{"n_layer": 8, "d_model": 160, "n_head": 2, "n_kv_head": 2, "head_dim": 64, "d_mlp": 448, "vocab_size": 636, "activation": "swiglu", "norm": "rmsnorm", "norm_place": "pre", "norm_eps": 1e-05, "positions": "rope", "rope_base": 10000.0, "rope_fraction": 1.0, "qk_norm": false, "attn_scale": 0.125, "bias": "none", "tie_embeddings": false, "parallel_block": false, "init": "uniform", "init_std_qkv": 0.0573, "init_std_o": 0.0, "init_std_up": 0.0573, "init_std_down": 0.0, "optimizer": "muon_variant", "lr": 0.00186, "lr_mult_down": 1.5, "lr_head": 0.00598, "grad_clip": 1.0, "warmup_steps": 200, "schedule": "wsd", "decay_fraction": 0.554, "decay_shape": "linear", "final_lr_fraction": 0.0, "batch_tokens": [8192, 16384], "seq_len": 1024, "doc_mask": false, "train_tokens": 129500000, "steps": 11256, "dataset": "wikipedia_en"}
MLP neurons of a small language model. Each row is named by its layer, matrix (gate and up: input weights) and neuron, and shows model dimensions 0-159. Each number is 128 + 24 x the weight over its row's rms, rounded and kept within 0 to 255. Numbers have three digits each. A neuron's up and down rows have the sign that makes its largest values positive.
A block is one neuron, or neurons of one layer that tend to fire together. After each block is what it responds to, as a language model described it from the Wikipedia text at the highest values.

L5.gate76:094124190153157133125155147167134125117132158090096109116147182140142117109110135138155106101130148115098130144152157161117128137188142105141118113093128114150158101084142096103133116150142078137122049161121182120121126130135170091167130135111129102107091095170129141141157188128151124113111125149155126138134116128134092128128165145159157096112113144090136110114128120123128163108148137138105145139153144113140144126115131131137153161101142072122140151138113081118128137160145138
L5.up76:133143157124155107128145120158180079111138081114086146116128142128121119117089119119171134134121132127151122162116148135146129131150184123144118094099086117141155114120101116121051168138162103135109104130141140166102080160116173159145140149153135140104132125137131101164159116124139113118097166150109093131092177177116130096157117126151160145098130109140151140116114157136138170129102152125157129149119111162133094097103089127101110160138111112111172170125153128116152116118125115
L5.gate81:133173136131150113118115104150123109140122133171127135123133139127095115129119132136128185152143088135182120109118134162101114139151166149130171115127169121139107120084132134138100108129166132169167121166113155103115132154139166119144150172113141126140096151141143134178132070128111173173106132117144109137125147134082164117090130113118138112152137069140153137161074125099108084147145107144158109140117095170108119168176141079109109134109167123113108133144132136143126144137125139
L5.up81:119122108109141155108141150130114107091090108152149133145130141132130113167161132107103092110098118156168130130144094101137153180153152106157200111122140121147113114104128133142132132105186108137110085119106141130114118157136093077141144133124114123136112097156157156129123128122129164144135202149135105155113142120177169137127120135136154121152119141107097141130132122164146155149142105084127135149100103126195126107131109083124119120143148102120123076098170082163143120156128114
L5.gate104:125118127155162092125097131114120128111144144128130138097170119096109124122103113105106172162122150095125130105138140147117127135075125141141161121136144133133117141139176120123135158143125089144105126194108142087119129110132115155147121121107125102091101135158107111146141089171130131109091118110091139085114132130129123111101102171174110136085156069140124160167118100168165122108137089163182101141127170126117158148133155100077126089122127109120144106143132162099120118084116109
L5.up104:180087087129117140159138135160099127107128161074140144145147161137107118121171127122133105134165178152099102092093129143107133122117116158135139155142144146132127120169145129133111123119146143123133134123139128127158160121097167103096134121091070091160165131130161093143140121084122159139111088105141112118133130163139120135142089089104100124174153146140140146131128075092146135122087166121144123101095137104102135122131086139143082108095112120144147184111154136140119164155140119
L5.gate142:184193144106126137116160117083190112130127190124099112079160132148153132136154125128105100147129103119133156170106097144142117133160139136120112121136131155143115138124137114152117123119141128101090115096134106181107150170130129119112094127114136116141062139136129138149156126116132117180111096092097099176106139157140160173161154158133083163100133093114090162153131155141101130138120134128135103153162144140141137140137133100124123105087125132153113114130153127126091115140144148
L5.up142:082106121142107110167150099138128170147163111160127137134143143094097159141160115135140148107105133106159108135119126137120149152113135111134148178116141132136105160149131133118107137168138139121117158114108112080176114157151123149145131084132101146118122158129106134129104160135135101171104131173112144134167121155095146064141119146121113106127119129191158160166100158115141125151130141134151132138159137112108144123114133155102170113068126074107186137105106108133144111082170140
L5.gate154:162137115144144114144168144097135119157122118114091146128151173153106115097131124146130135145171157151092126187123102111138133130115095155102130104117165094138154105131135147166149134115126135114119085138149120118074104168173116127124081104146113152154180080137132090152124121137131108112119160120078150120143109148136120188121135129123070109089098106107151125136117144105141149146116137141141087104134121146111114098137130116108120151120107116093137160076150106120149121172136187
L5.up154:137112161114122130170102164136116153116112149126110140158119168118103095135163111117140153122139162125141149115123102094097090103095173124117142122129119106121080126125160115132105134071129093139103121121090116158101143155105153165118125108098097127120148139086109088154154152120122116159141108138098101126178142083171111138137158137140137115094123065150133123128109124102157092116150086148143140091139158169071156117151105115095129117090130122111111146122130092141087158124107144
L5.gate161:107098112125161110168107120118153137133103144140117109161153140103163155111121124164166199135108134149154117168085146128120108138143145174123120128130075136147132111135123140080110130142177114129095134160132136113159141104111122057096142167134110088102098092165138128130150141111150127146151137123147135117138134133120141113049113088100089123093172095105118171119126130117096132117101083121148134123132153122120126129106128106117106150100109105124141105123143137129083148170129105
L5.up161:124181140085122130122135135106179114120113139148125102144125094152118117109151093111144125132097119104132127120135152160110141157152127133094151158117150084163103162135100136113103179154163123110126103139124071158147133142127121107130129171143144090130161141141090113142141126177098070113145084083102111128119149112103122160152136129121111104101129116110086149114134157115100121108116125143120120156143180151112116083146120156092148106109097150142123115151148118166139197091119102
L5.gate197:098099112138168164115138130150158150120150137131163151108109102072064152169110134098133126117130117140101138174162126158134133137084179089125121130121173118137097109112140080122093128151165127125088093138084144127140134121111120062146119129127104103105095157114125154114134142144152124078092154087138101111151117168127145135158130140168116146120153118129121144132112107106125177130143123131173121151158148152110108142133130081112158101097158126145091142139160110129131140133130122
L5.up197:130139115087135110144128103116153134094103108157128132148115150153091146180094126126130192148131162148136158141116140109167119114170117080154104123118129159162131130114148081133083118162181114129131111105166122118123152127131152141133153088118139163122137141155134180126111143113131117095102099143092115142131115119131130104080159097134149150150115131149102136193098135096115114134108110113165139174136194097153132123107141093112119129108110121136112099169132125147089127118154162
L5.gate201:161149120145137128134116121144140159111124144089137180120131114115119160108124115129175128113112146157165104130138113148096163146108178130182156137094161132114148147127142144106127192101135145163110079151146108103145142139105161103115136118143156149110126120092109177156149125100139144147060124152103152181128132176100167148133134073160093117114080095117163143117118122125100135139135126153141158155102093134135134155116134098119136106164159117120123106171134132130156124126125118
L5.up201:130106083138136111144122096158161122120157136135115117144151161160063077177136147134132133170095111149147137146138168100163160083141140125135134161142152115098119117134135146102091160146156133113137098158134119151108105146143154118142120139111131113115122092152149125099119121117125085159126141121097107128130116155110103124106113143175109140149149142144081127125106131110131085110116073093125115106185143142131105162109153132082120149097159139120108146127126126161117086118199174
L5.gate211:178119093159157139106154167106156143105153093108118134117130193129141128136162119134117148169135133122145114116095118155132116165083134167126154123133127109144166156136129095126070080129152162135098110128121142123120111169091146134114107101101145171154095166107121128116132121120133091102087137093093102155089180125121143123143088172112141111126136094116140142116111136170105142114125142150165144149109163137149117075077144099106121145095149146120154135132151142131109134125127112
L5.up211:121148113122152098098146120156174131124128150143133145117109104129117147136131122136151126166166125137074137088137154141153116148128133127115130167095133171130128118146157108148114151128082079154128136166130153150147133085073130137132105117086124133107120149176117149151118111136131124121113165084142082135117161115132110048117124116152083129118154162134111154158072149168147121142155161130157137165142092102124137144118166152129077139119114134103151115109099147142113147117175151
L5.gate247:137112107166127127165145141100112095169136123131115145094141109131143130118135111112160112096157123136114110108119158188163125146145154167155151121105101090156122127131080113138149170130107151122133086119110116133113140161147127105137132156065141129077115144075099121146168154139141155156110129124136086148117101151139150118107116112120112136107112109137144117095153187123157125125108150099110119146135089152100150125082111119084159112126136123114196145083121088101143143097124155
L5.up247:112108171091164134155141098114176142159129145170120085113143139126116103135157136163177149129118142141131097138118130149145146118123112150131116112131133054125119109121149146139141119100143086143101130154165140168098131160123166121150103140128102143126063103149144112095105126135173145178141163120120140112127127123089150134125105153154120123108151163123091095180106125126120118092144136088128172133131112131160142097169163082125109088095149124133118142147094133141112130158165137
L5.gate323:086098121164121132148101124143151096150169144180141145120092181114097118142096166136139158153167100138151127143107111172114141150141167090079181124128090142139129140146149110070093145121147146127142079108112159144122132146163115144143076162148101154140125104152119119125143109136109123119123119129092117127128121143146137161131071147115119123137138125148141150104163113106134120141140114151119120116158146163151115119155095094146146093082138064152121123109114094103108125141142156
L5.up323:113153098129096139167154159118169141178162144171148132097151136124101108115100134108098144132140082086138129100131152110126209131106180141137135093160114113157125122192135101091112132114109115133157115141132115136152146157125125131122114122100152141117121107094137175141176171115144111172123144130098083096143138112140099120133159119109118129125146119082130152102107116152150111166114128138186108166145109135104109109121143134101102129120090120143123145153116114137150115104157155
L5.gate341:119115117149138083146179145104141079156135105132105152129144118143138105159116086097154132151148109116140155170173156086121136115159165122167172106125125127178120130128120164165127113140129146163136155148133155111131131124114104136123096103121143125135131103126163111174148133124125111134081157122095128106155139142181072128095150104173165160134101160148122121161134111100134098166105138153161154121135118147161124094077114109135098116134157169098091122110135145116115127118140156
L5.up341:098141123145141111134193079133138100119127131100100146089134109118202117095131102124184127104108124136081098110134119159085147141109175099107183113117116117123163088106148140172096143127103130135112138139156135148185149131088142116146135121135153146092094107128092133105141124083134117085115133094102151126172117108119104145150106154130095140148120137105116141121149124149141156137108140141087138114132146105094109126126101110151128128141093095143125145177108127118091119097123119
L5.gate401:132138112150124111121123073135161135118114120110123106098127104143130080152147150126146125105086144135103093121110104183129180127103134124118190138155135119189129143111125096104082143148135065157106114144136138147097148153121152134147110108126133075135085141140092133114066139120145101137132165140140132153134145148091109082126110106139107103076117120130103092145118108135136152141117136151145116153150166119095165102108153111122131086099128151101115089160111121135145164116141138
L5.up401:090119094167129130121157155143151142146114121177160176158150165130152111113117123156124141158156139138138153110127159096097116129134124141164110131183149113095118086124130143149109147164151129120154120167144098136136131158125139118133166102103143147133125153127127147140185110137130121124077150127084113116073149160129193116098138172150136104146115100184183150127101132118131074122130127085147176153133147124122172137109106128085132124114112120137114130128130121145155154141148138
L5.gate406:102134176156150141125120109171175099116143119139110131110182105121138146161104134149154108123146122157146100122119110114126095107131124113099114142137140125143108136170110114152085120126122124147136134081139101136113130130122136162122145151119068138131101140163120152148104130144140126166192171087126150148138099128140129098102106138125166093129129113107126174154111151107146114166155115149136135098157124135169129126114058089116120105088132133080149086169103132109117125191107138
L5.up406:134150143127137160131152079093114094112108163105114144149141145099131119162113103124144120149153183095110153151129106127183114089137158126135153140111127076133111147085077131143097121131083160116115114123117122080135138114123171130155146160114155167131127118142134120120140159146082142109110156104082108116129163142118111144119131160149127100134108126159094106174087095087124164123146110117164143116121144171195116104109131121116106092107124116127097091140118101124134132122112166
L5.gate425:129110120151171172104124124117136146150092145148132103160131103131137115141140112090100194120110147124134121116083170130127136101144168169061133125104140127112112120143116145136095142130131144102129163192122096091116148130167135094135118131094150130128082130147094121127114097127087162158137117078116106108131102155143109106128116147135079151127125114130072163101114145114126119140123100157123081123081155112075133141153133152105181145114121148134137096156125120119151129153130112
L5.up425:157110151131125125128121117148142143089115133119113117101153142151173127133075136110136104173134125098120112112118092155121161139110107143133100127113111117097138120170146157207136114162103142111102112153087154143133137102109157130157133133151180160096089139116117078105098177110109143121100158166118089132134121144110146124105135119162141120131098116156126145177102130128119137108127089090086124117173186137162118149138140113107168138122144133147088142164120133150104130087120099
L5.gate433:098128100107155154127190099146159169066132125136143139104179139111087086153108106105113134115118147130143146093142126130105135113125147112144168164103146109174093118093115133167083137137129124116105149137093127095114168092078164127159136126115115160114136138161114124130129115126089165117103111107148118121174162149129119074142119182155140119160110109126138163117139153088115117126147130112123161157115136137165137144124124116134117149099106119151157143146112111156110167151144166
L5.up433:136145122121160152148136115143180117110130117124154127138128178130155186149139099134144125120126146113137086117128096130091166082060177128148180131121138113117139131094134138136127124161172110133088155120130100115093153107164092152121118132129157143109118147133141119140160154160174098151090174137132123098120129139106149135144136121138133126078134134128131173092120092149118136129108117107142165145152076127108185113111138109163156125104121159167158083115152114120124141130093128
Description: Units after numbers

L3.gate0:120159085154106116120141116121135086127181087105164138131151131128140083114136121146156138106152156119079152113146115181131136153165108141152107124096133133179156175140123158113141155152129172131148156147055124118147116093149105119104111104128144174102134171148134148152138103171112134099139100123141143147160106111119197120150154131116084127146096124087119161142142116116105149144100160113143100127111096121104139124147124122135156141096153134144100105119126119107101144121114102
L3.up0:114140118119097136122163164152161086120169113139158134108108139098178100155129161110129146129142131138138149120158099126141130131154111070080130098149130141147134109095079112101093117086136149119162136098100080165129128137150105128138131127126159107117131152114116118104094123087099105124102080161109133084128105137139105125127160107142108114137104086154108133104078117133111105196129143120138158133135137109106144137101106085152105108125181130132100154095139093110149126145168143
L3.gate73:118142128109145096137130149142090104153127141152159116153130099105134151144121139121079121124117098132122161129145120117124131137164142133122100139125154109127091082105095141125132104140124165146125144108084091141151119123098143141094121131151149148139125173093098103206128128132158149134125105136148133122156143129184131133100119080128118123152109105120128112112063101057162121175139132118128112105100089112132084102120172124193104110119138132090113120146102138133121080086133119
L3.up73:126128116164104099137141121104142134117134134180146104147141130167110150166144114110122165119118118162117118123077130140142116097150120159144154154123123114160112086099103105143138119133133119121169138126100136112139088158080105135029127138105107085125126111116127151156133118152128160145168148073160140187140140128135105116178159091125161153122122091160113131141096103140108141148146112115124113094130109123120131089139138097160150082111139145153139153139120133130175151122165123
L3.gate97:160125110126133108113129103082114120171128130106130102128158120140095132153137124137193113099106113087143119111131127121124140129132137133132186144147127065165096148158141167148121146184154128117128103119145125100129129081128090129095132134110112124129095127169135128151132115104122143193132126134129117110136130103126145129111140126184142158114077161111116113138120162127153126115112127103106168176111118128119126177132149106148208099103105135122133125183110128100110176103119142
L3.up97:120154141146102103107148076105138092148161097117105114119152112121098095128151144140099164133118162058119125130143116126113134093148174159105129167148142164147146118111124154145147142107157120125127076103124096124135163111134146148186129121162139116111077139117138122188090131172099166165092140163081092133109135110161129157115130130147139126128143124108097122122131140106090140117124121070149140119172141132109150154144122121131137166149141127140131116136147158158130169100161133
L3.gate442:130113147145134140093130154117139125124154110147112135170165108113199112130135111098105132149127109135153143133141148138121148145104150151159126145124176153166125107112127133125169129172168161180107156122159142091140131138136115149128152161155151137118127115080073143158134118114144169163120178152098149146172112134146104149127106096094109166102125133136137132110176118102114096087100111114124115152144111085159093155133113175126127099159140075127155104125145108112150116143115148
L3.up442:147124104104144134129104102078133110129133119116135151115115142159108120142145150115148135094126087116078125126107142142159160130112101148128169140118105115148127182118205128139123093131134142142127167155130101150113105094161096116147126108092158142175096137148147148165131094109171106149131138165133087137133101103083103135106127121102082149098111141149086084112111136156131082117155083133149128153134128081143100130086147089139146128087139121138160112128109106111154128116138146
Description: Split-word "m" fragments

L3.gate83:150132139127132094101133117097187175138128144136109142131146143140140145143132142153147160145142099122093115143152098117104178127141138126154127162131139128144122137150134197115130141145130146119124106090176162120085117161154121146182122119143089140149128118106198114192123135128137127137129120152152113098143112126101163155119159144139173134108137129149081123120100166123114045138125127114165097141108124111142134156148113152124124169147153115150180111112138145150105114157144135
L3.up83:105156084111129120134113179139167147165162084125130110118170148120072144137186146132128134166066114135134118122099108125117145130150155110086145160128166148164106143105123132162153119104160099107118131084120197117119133137128141128137082095156092101145141128127137131136105126115127113147105109140118132145090110158070126107113133157089130111140116150108105140155095079105115115151113119107137132157091129090136163120101113100105135119146092138155151140106125134137124171135127153
L3.gate94:124116057131162153117098150108162127134101166126115126114163143125089147115138153103159134106133110119110103143114134121112082096130130106138116122144144128102136142117120081130149153136114100134129090141092112106077115129144140092142141150138124105098117138167080147140131142153133157087082121117108176098111115159121117097109171122111102101131153093177114145091133131141104120086116146106074122083109117121146113125124120107142101081153144130131190116089108097143144154168119131
L3.up94:139191143131122152098112155152131128082157114126144122104112166143102104118110111116105141155101159141087124109087135088161140139161151108101159108110145110138188145116117175126148159188145175138091163143114115137095100134105114074135163130132113099107127120137154125116161131133149115174148118171117126154123104142138131091090114134120150101127104116098141094133153132106185129133101151102120133138072119111135129126107092131107137153107159107143104102148150151108090121133121144
L3.gate250:127108087072172114150130122111128140084127119145148109122117134119173171164143168152123085122117133112085173115126105180152121145140161157138147106122130134173124129092118105112078180112128152098153132146145093146131134094133110151074136121097118136120097117095101076126121129108140083112131111165151100133147090124087136147174133116096100137141133124144149081126157095140107144138146117116088128156129114107130116151123117157104103177125121130118105147147144103100119157133133102
L3.up250:111113116100116109137134161152117131138133120152117145112125161130122109156147163098127093153141087116144136160145113109133134126118154173101180148126096138158145135144104097133117161158140139105145117184108164113122134142134146176061131092095130101107142158125131135137134135103130090140146125165127137140113117126090154167172099133166115112113083138104109148143128102181120114131141111127111114145138131166096176147117149154136125127148164130071090067155127100096073120140132141
L3.gate261:117191140139142129116127110161151126107097110136124111100172155175110133121166134115124138114135152154089073114119159131133081134099074126130159148130171151117110152209126113143114104112144165137143159148126121155106109095147133114129108125112113132103128122135093147100168111100166105146094133118129126139171126126089107123119133119114119176082114112118174110163119115115094092143145121116100109117079125129116126119103115134104165135106113121144135146166105128160107138160125186
L3.up261:119133135126142119103161127112071187131152148138120114089125157141099162102133143123143139158122085119143104112089150127131087123137099116100113150108147104138113103146089117157158130137163120132161129139137137138102090126117114108134125142158157121120111123100164164113144124112120119140137174153092180156125128095114106078168112159127128120114118134119148102181150123096110149132120099137137076127114143095124155102116119103144125116088082130110162168128119052138182140144160150
Description: Mid-word fragments of split words

L2.gate124:083184111117191123117096104133086130090138107115128089144119088126099110109159140159170155134146139119130142119169147120153168185089137156115119101134168139129113136119089209117118116136154160135130138090108114140133136103174124128128164151151156139124120109172146132172104145122110129114161147135124120126120145102142118144154091093143092140122115127085132083158140111157127128115129117144142169096080113115125130127147161121157125119119101147102147146159102107103153124114126125
L2.up124:090142133120123121118076114107112097073120114134133142138151105181124115122125155114173148106166126088110092160175125060114152157123101160136112167134149170108090170157088177074142162099138105114127097122128125151160153135151129105115144107147112131127137140145127144146081145134108087132139106097131103127099112161110168138158155128113148127090136175148139146138127110119132158121172134146141152099116125104105127115132139127095119129107119111129152146141094128148125100133139179
Description: Second word-piece fragments

L2.gate34:136129166151114142115123183120099141135129121137169123106099117091148139072164122128129096124120125118115149119125133151124125141096097087139137102102167156148158115120143133110145177109137126142089133168168138132100080115160090131120092128173157116170145139106151141157089122151163136059084131124147170149113120128169119138097114086139140130136172145145146137090102138149131134090142103160196150139138092122104123119146141136121113151105138148139138130112151125134151146157094146
L2.up34:162118118115136196129165149105138104111120136119124125130142131109141099133175131134125101112106124099124130105109117132132082128159177120106097118066107150150133153130127109071148113142105130146088122157152154121143119077123119111140103128156148109140112174126111112159095163091114121103085124115161138174081140117138118121123111132137152127093158122109153167154123116152129112079123126104123149128124107141120084113084129145080168134110134155158136183098170113133149130084102137
Description: Infobox separators and word starts

L5.gate15:120127127128102091161114153124142162171154145121137140120126127175120139125148126126124095107119156120120080149126117137073173130142115127128120161126123163103140128104122110099175124136168163123162119158125151124165124163112093155129098079144119091113113129132134153136127105147129078176106153140128065167171120180129112107100098128130135133097177111175133080142133117131117096109132132145110175132131123080135099087135100159106135137123122140126111146101143096112149142079116130
L5.up15:140115133104147105155127124130120112147168050164103099157101131145122119104111131112137123156152124086172080135132099105104082132129141130127081172121107120123124140108137130155156127173138115122134135086116138110071154135109101131126120129164139135128162094110116102145129114111126092106140123153091144146141142159101156118120167119146176138126135131145134115147118159127110211129171069146126098137128159116132145106121141117130110108077093140094114133100111088143158153126097134
L5.gate29:075103190121120124201131139128118150116141125119113117076147119098111102144139109131178123164053123115145085148123119117096161117124148126095133119122153095096129170160129133145124142093133131127128143142091118125152145122112123138141104125092107123153119112094134129104138120115147097104141116118147132147105122153136146141153130143106143132142137130132160150143136053112123091150172123100145104118118168163159129130141128096121132155141099099146156134116103096140068160179134083
L5.up29:083132124118128095125105118135115096137104129151182128096128161122101077117122143167168067129133163118153120125127125124135167127149147131178097129109122160122101127133133104144087142111135134094096181140139102126137088141145088144158096111112140150152137143119133199129138130111147158161138099148159131158125150146129130142099143171104148121162131094095118132150118132118083122126131143069129122133130179160142133097098106086105128135130102123128162083120162129132086159140148127
L5.gate60:185099072130096143164120145160142075127149146155162154121122164159085098133121167135159105152122125132100113123122138123128146118084184111135137082143147132147112126101114183108095149180168146101152104157121159131122149163162161128168138133125114125159144138143101168151141140144107107094129107129091099094113109110121133094133127115136133133158178147144155104130146094133128125150141118141090155104093144119101127105136115124140135104091110146108147108115128141164096140111095120
L5.up60:136152109144111094123162136149186136154118091145117151117149099128117119099157168165146125150146078174097152137177099168150104136101124153101104105138162142115134160149153136127134138122100069133140137101132142145139129132161148149147114109137104170131130125190140130140118135157123114128180075142142135102097131165122142125151130148145112123132122118105134115168144132155134168121120129117128119104078147105170128153161085129152093103132100142099123125124091128111164182165106153
L5.gate114:160141158147141097106148114121116115147142177137134100150125170143085112083187115127173113132075112124118107127123093109085122089113113107114129131127151157122128158102131146157107161109129102166125144097114106130127117103108111147123175119168112090157135082098148164150141146144145116122118108155105142128131135165114117123095120116098165126122146128165103151134141142164089155182158150129114146122104094126105152122135158073142143152081111113142120172128132110099142182121129145
L5.up114:111073143075114117132146101140131106106135132112128081133111131147097144138105175163133116115118135132132153111078159151175097129100118134132130119102127142134118128155115128122172142148101135121153132096148122101101156104122112134109096176128122100197115112154133113098110129103167122141164169122110126139140069158127099133133129102105140116158138129166167159161112121170111119138154138170167155104159084113116121154147103153150146079101125117169150173135137113134145135091113136
L5.gate133:132135159108132126102141126128134143141144133121146147168117099146151117152123093133135157159100072107110134117126095130126134146125112121154069135119171172121106141136129117122126129095170143158094154105101111151168111104136140132130110135126106150134119121114165176117102148092135099138150100092144082158128124120117182130081135129137126137165137112158124134110108144137092109139086129135104156098140139160149153103183085077125096165097099053126144153153108113123132123127143180
L5.up133:122093132107130100161156136128129127111126105135125131160113114147133117104134107153138159121177138125094139132161126118131118133069134116164079127117114164104144143087150135150166084092138099128092158072115138117167139122147171136167100129127093167149153118123136129130131101147135177129160088124114114178132139119110174119143141149105115151163129056140116070131080160148110138104149111140091137114125118134125150158128082139118130085095134143124150148135147106146119086132107119
L5.gate137:104140129125111133193166114126152102125147118110123128136131084107114101116136149133146125168124130086122082146135127149140129179100095113140154150112103135145150150119143107109096106132124131103169120124122121126104146100139102126191098109143118133147153121157080138142143155153110099102096102161090157115145111095126160123166153150152100169151151096097121144138109098094153094109179132133173123123172126147148138135128125135087089137122135078165149147169137124079121104136111110
L5.up137:130122152097125081145161118133086104144138151116125169153159120139135070128088115132150177130108106092143146143140143127066122139099107113110115143125146140140157145150097117165085099122126127090152124126124126138134119093105127126107157178151133126143165095108115178132132141135117165128176106123156111137098151080118140142090158133157133158133128143110082148123082134139097096119125137111163139143163139104124128130125127093101116105107123126168181133182112144140094171148099135
L5.gate166:147099159169130161129136097115120078148145170103164138136142132089125080124137163100108097109119145159093121155143137125141084145135135161148145132130143150142099171120104164100137108162149076139120173154127117111127109169123127109144078134105152118132114156119117111091116139125115145097120106135078109117113135142127160155093101085145131108148156086129155134128114110105086081160104124190124136147143173102143109113117115117129103145172120140131154108130179127136146139162118123
L5.up166:114139136132122130110116129114128152125120121076108107139133144164096142119177155111151101156131157072121153094131110092130149074120116103119113148125158126159139115105104150095093112084153125126093142150112140157154156154122120103125103100125137163115137138145146125089120159132154087163135082135149109139146060146134129143162150145149144185150163155148125085178134076137114137148145104118059157108134127132146160146116114158109119130103092120097122121106104121128119133144098111
L5.gate235:096135133132127127143156161102192135149137139154158138127104129101131126078101162084169107121117154154135150131110078087126126129146150098123086119141135153180129137144122149157136153138123150144095121133131103076136096106159122114141134137155169126160097106180111142099118122131125109104127119114147100133110155107141137095168117096134099105128130132128162161131116124129128147094136106082127161098155155115185168120082125129084146170099122121158107165143119105169108143108155145
L5.up235:117116143157137125109129138133139118105106084121139133101161116146105138132157128131132067080155102121134142158140129136183135127108094133085154159093156138160143118170091099146123139125151127141104139134128115139131122126147138120154119168142109108111122131095133096124119137147111176108149125133144104111105129107137106184183130120107192139142098177178093136125130133192118162074150158126133118127137122095141141082113113168152139156121099151111119140169111171160126125103100125
L5.gate256:129142116124121137102158099148175088100122150133134145130116140137131092164166109152149164149135126091113162146179145102125141117133129106117176114124136131121133125102125146137107137102153100141131107123113122121098169162112154137172144134142144148167153091158127097090152162113128096126141078135108062119128132129137113114120116110130124127141127126130140091132161071102102123121144082125096116107143116118193115136122096159115136171154071118146183106135141111113172158111166161
L5.up256:095100155153118158113161100105156146158148188112143114126112096174120109121138146111117175143096129125149182119141144161114151072145153131099174143139144149102106102125134094105115157137105142092139139107101127129136165098118109131088090104076109163131130132117164130177129135105126100113107113117131072138147129139143184145139124146130091156157152133138106158092132095169115147143107130125133110136102121104133111136133148110116153167121112098163104080112162131115088132130129132
L5.gate289:129143129168145123122133094099129131134121110144136144152141131141093138195136161140178092105119104153135120132176104090077154140139099072155130135112123118095119127106097112130108104148129138085116164120077131133173098155119141126154146124133103123123125128129106148155090105198134089136098124093087109170115155142116105148172146145163085156123148128135134166149115103143166105114144115094144094148119108144131115150125124138134127118110116181145086110127106085140105121123104125
L5.up289:120125134122121093158132128122159086134165092126160108110095100119109125125150107108122134138125145123160107154119163160131101135136113116073123116089116127115182160086158120133143111130106115126142133185154133132134114115125124122168145122133144095131139091114128087129095165151127142169096153114142128124120126121092102164137184149136088150134171124150102128149131150095110109202158086141142157157179177151103133120117105125086123107116152117130082135080122101114126113155129120
L5.gate309:086117143151211081171168072118168105130160124119132150197125159171128098126126136132154151149118125127143099155080120118126100109150156109139140140125140174140133134138133144119176126095128110119133132137134089159145123090133149157132146127164131146125106064096119115092130125137129150091088113144112102129140150095100132128118119128169128154162121158141141131151099096141107117131140107112072111111136109119101140097134094133137129137108108132144119161163141120149114132108155092
L5.up309:160110102112134116136125184119147117137113147104155155091143165095157140153135102132112072134111120127106099104115119114133134101171149096132107129134118114174173173129131108140140138132168122149163166115176081119147119128084130094110156140113160172055125134144150137157144138107120112129109154109121163149112109118111087143104109125131189132144155159123104134118125106141106126167126131105148102144110097101111134143151149139104158131110101177125094173096126120110099132157138108
L5.gate364:106118118125159080163129154133165136137143139166129126143146093128116106126148129149169100121111140110115125163138119153118158126105105157092116095162127119135121152116116150161161105108146078168109135094081140151140109080118149151122135124163114143178114154099128107156089102140152168123124127110115106175102112167113103163113137149110143167124148180140122087138111128132096150134168110135093102136145145127127154113107135153125165127099053110164117137171159099150134148121129143
L5.up364:119141130178077098140133112121166116183145131128138136112117123125082139107129149158136121130147151105150133108156102158109118126144134188114061130097122128139109142140098138092123182127162131117117157162130120114150142111133137133126117160130135108159123101133082133183126118169154164139113099130120099148133153137123133160124146130149116177165200167128126131093103129155132116151154102151138112147153123144122082137101146084115109123079151145085162136154115100150124134147112101
L5.gate388:100119077104102136114153116128144118186087167163141177116131139157128107115137121160108121114109122143107158069137091104093125106098106122125115164114118124165180109139117118055141159124101135130148094149106081100137159111112137117141163092132126139117138085094151117119103118132156132087149135146162088132114130162088137119132134098184150111130151104140156140120114108116141134169135105129112137087135106134147118113108159164108131150092138136113111143155099120124161139135138166
L5.up388:111177149104165116113155118112148100124169102121101140144135145169119116163128152153141115116113105118141110113140133113134147137097143112137145142122125143165114111126140105179107096171138115127125113110151131156137157109094120137131146118165170140118132137120148128080084163113142144113104115135072099166169110141188137144099176119121135133094124122166114087109065096146104124145134169104176116097138119099170139138146099142113111123125101074128134107166152141146145135100104164
L5.gate399:122086130086151156178149092148125140134106133135172123144109064113146096128129128143133132108130140127128123164130110136090078148124108127141125182079126170124143126120102117143165127157159108088122154112108099089159130167097147122130102153126132143154164128133139146177087057121112146137124145115151113099143128137175152149117105103124136117127133141108105134095114168117128115139183147138117120112119150151115157132190139139115090157089118134131155120118140131113066146128150125
L5.up399:120137104132129095105128153107090094140153075112162138137124132156065107093120135136169128084115130163127144079140123175131131158113147131087113155133128127134132137140165139164136113147135131152133158096131099100162127102126127121124118139124119086130134129107140114143148091130146101079129154137105099145122108117100083133140148163143149097123171104144084103125123135137060119129191129118139121137146143127107080150091118093176124139140139136168123143088132112124143170171117093
L5.gate415:122130197147116110100157131126125125122154107133146154153109107128123130137130122154181123161104098119128105126116148110110082107088112081141111129164157142130081147126108162092152112129128126107084150113099099157121151080168143130136127106143141134158132109083112099151121074131159133144095100081154134085123132120168131164129151128092143103126174155162102121146155136122087099126140119166137106110140100116148134145112143171133131089130104123161157130135075132132104151128149164
L5.up415:082153139174201073134125116154156124089166104125128120157118151139147089069167129167139137099063147156144124140150167083117102092126134115104119110105139136111099150116120129109107128132160122126128151194158151108112140135154131145125144096130114136160143104113111135107118136164104127139146111091100160137078122128091127152125128102119135109160142148136125125142163129095105098135132141114111106096096126121119148122099132107128102134139084103122135157101106125136126126128167182
L5.gate437:117179132167149121132131127122143132135131153068126098099134112114109134131100113094145117091131100092149157140120140130132089178123131113117145127176135107188133041135127096106154148143164141165148164127108134120120127113111151072127137088125107088125112110130098086171108179121151109103101165113115120127141146150165129146116137133104127119087139126120106127151133127110110109134128126127092127112117145102102111108160111118108128138179131135131124132148166156151174166143081157
L5.up437:126108124144118101110144142128146105137165152093135124148151182074118104129118179105138153127107116114158126138109135130153167123134120113116134160113165129109136124166113140170114161109112132062144106144105150136123122140135129147108155110150121174137156119135168142121133160105103122175121128099134158183069162137079148109142154136131126140131164162143134130171103098160092091110142153117138118112133161104154127138103105115142113105128183130132116124164117099180170138137175125
Description: Wikipedia template field tokens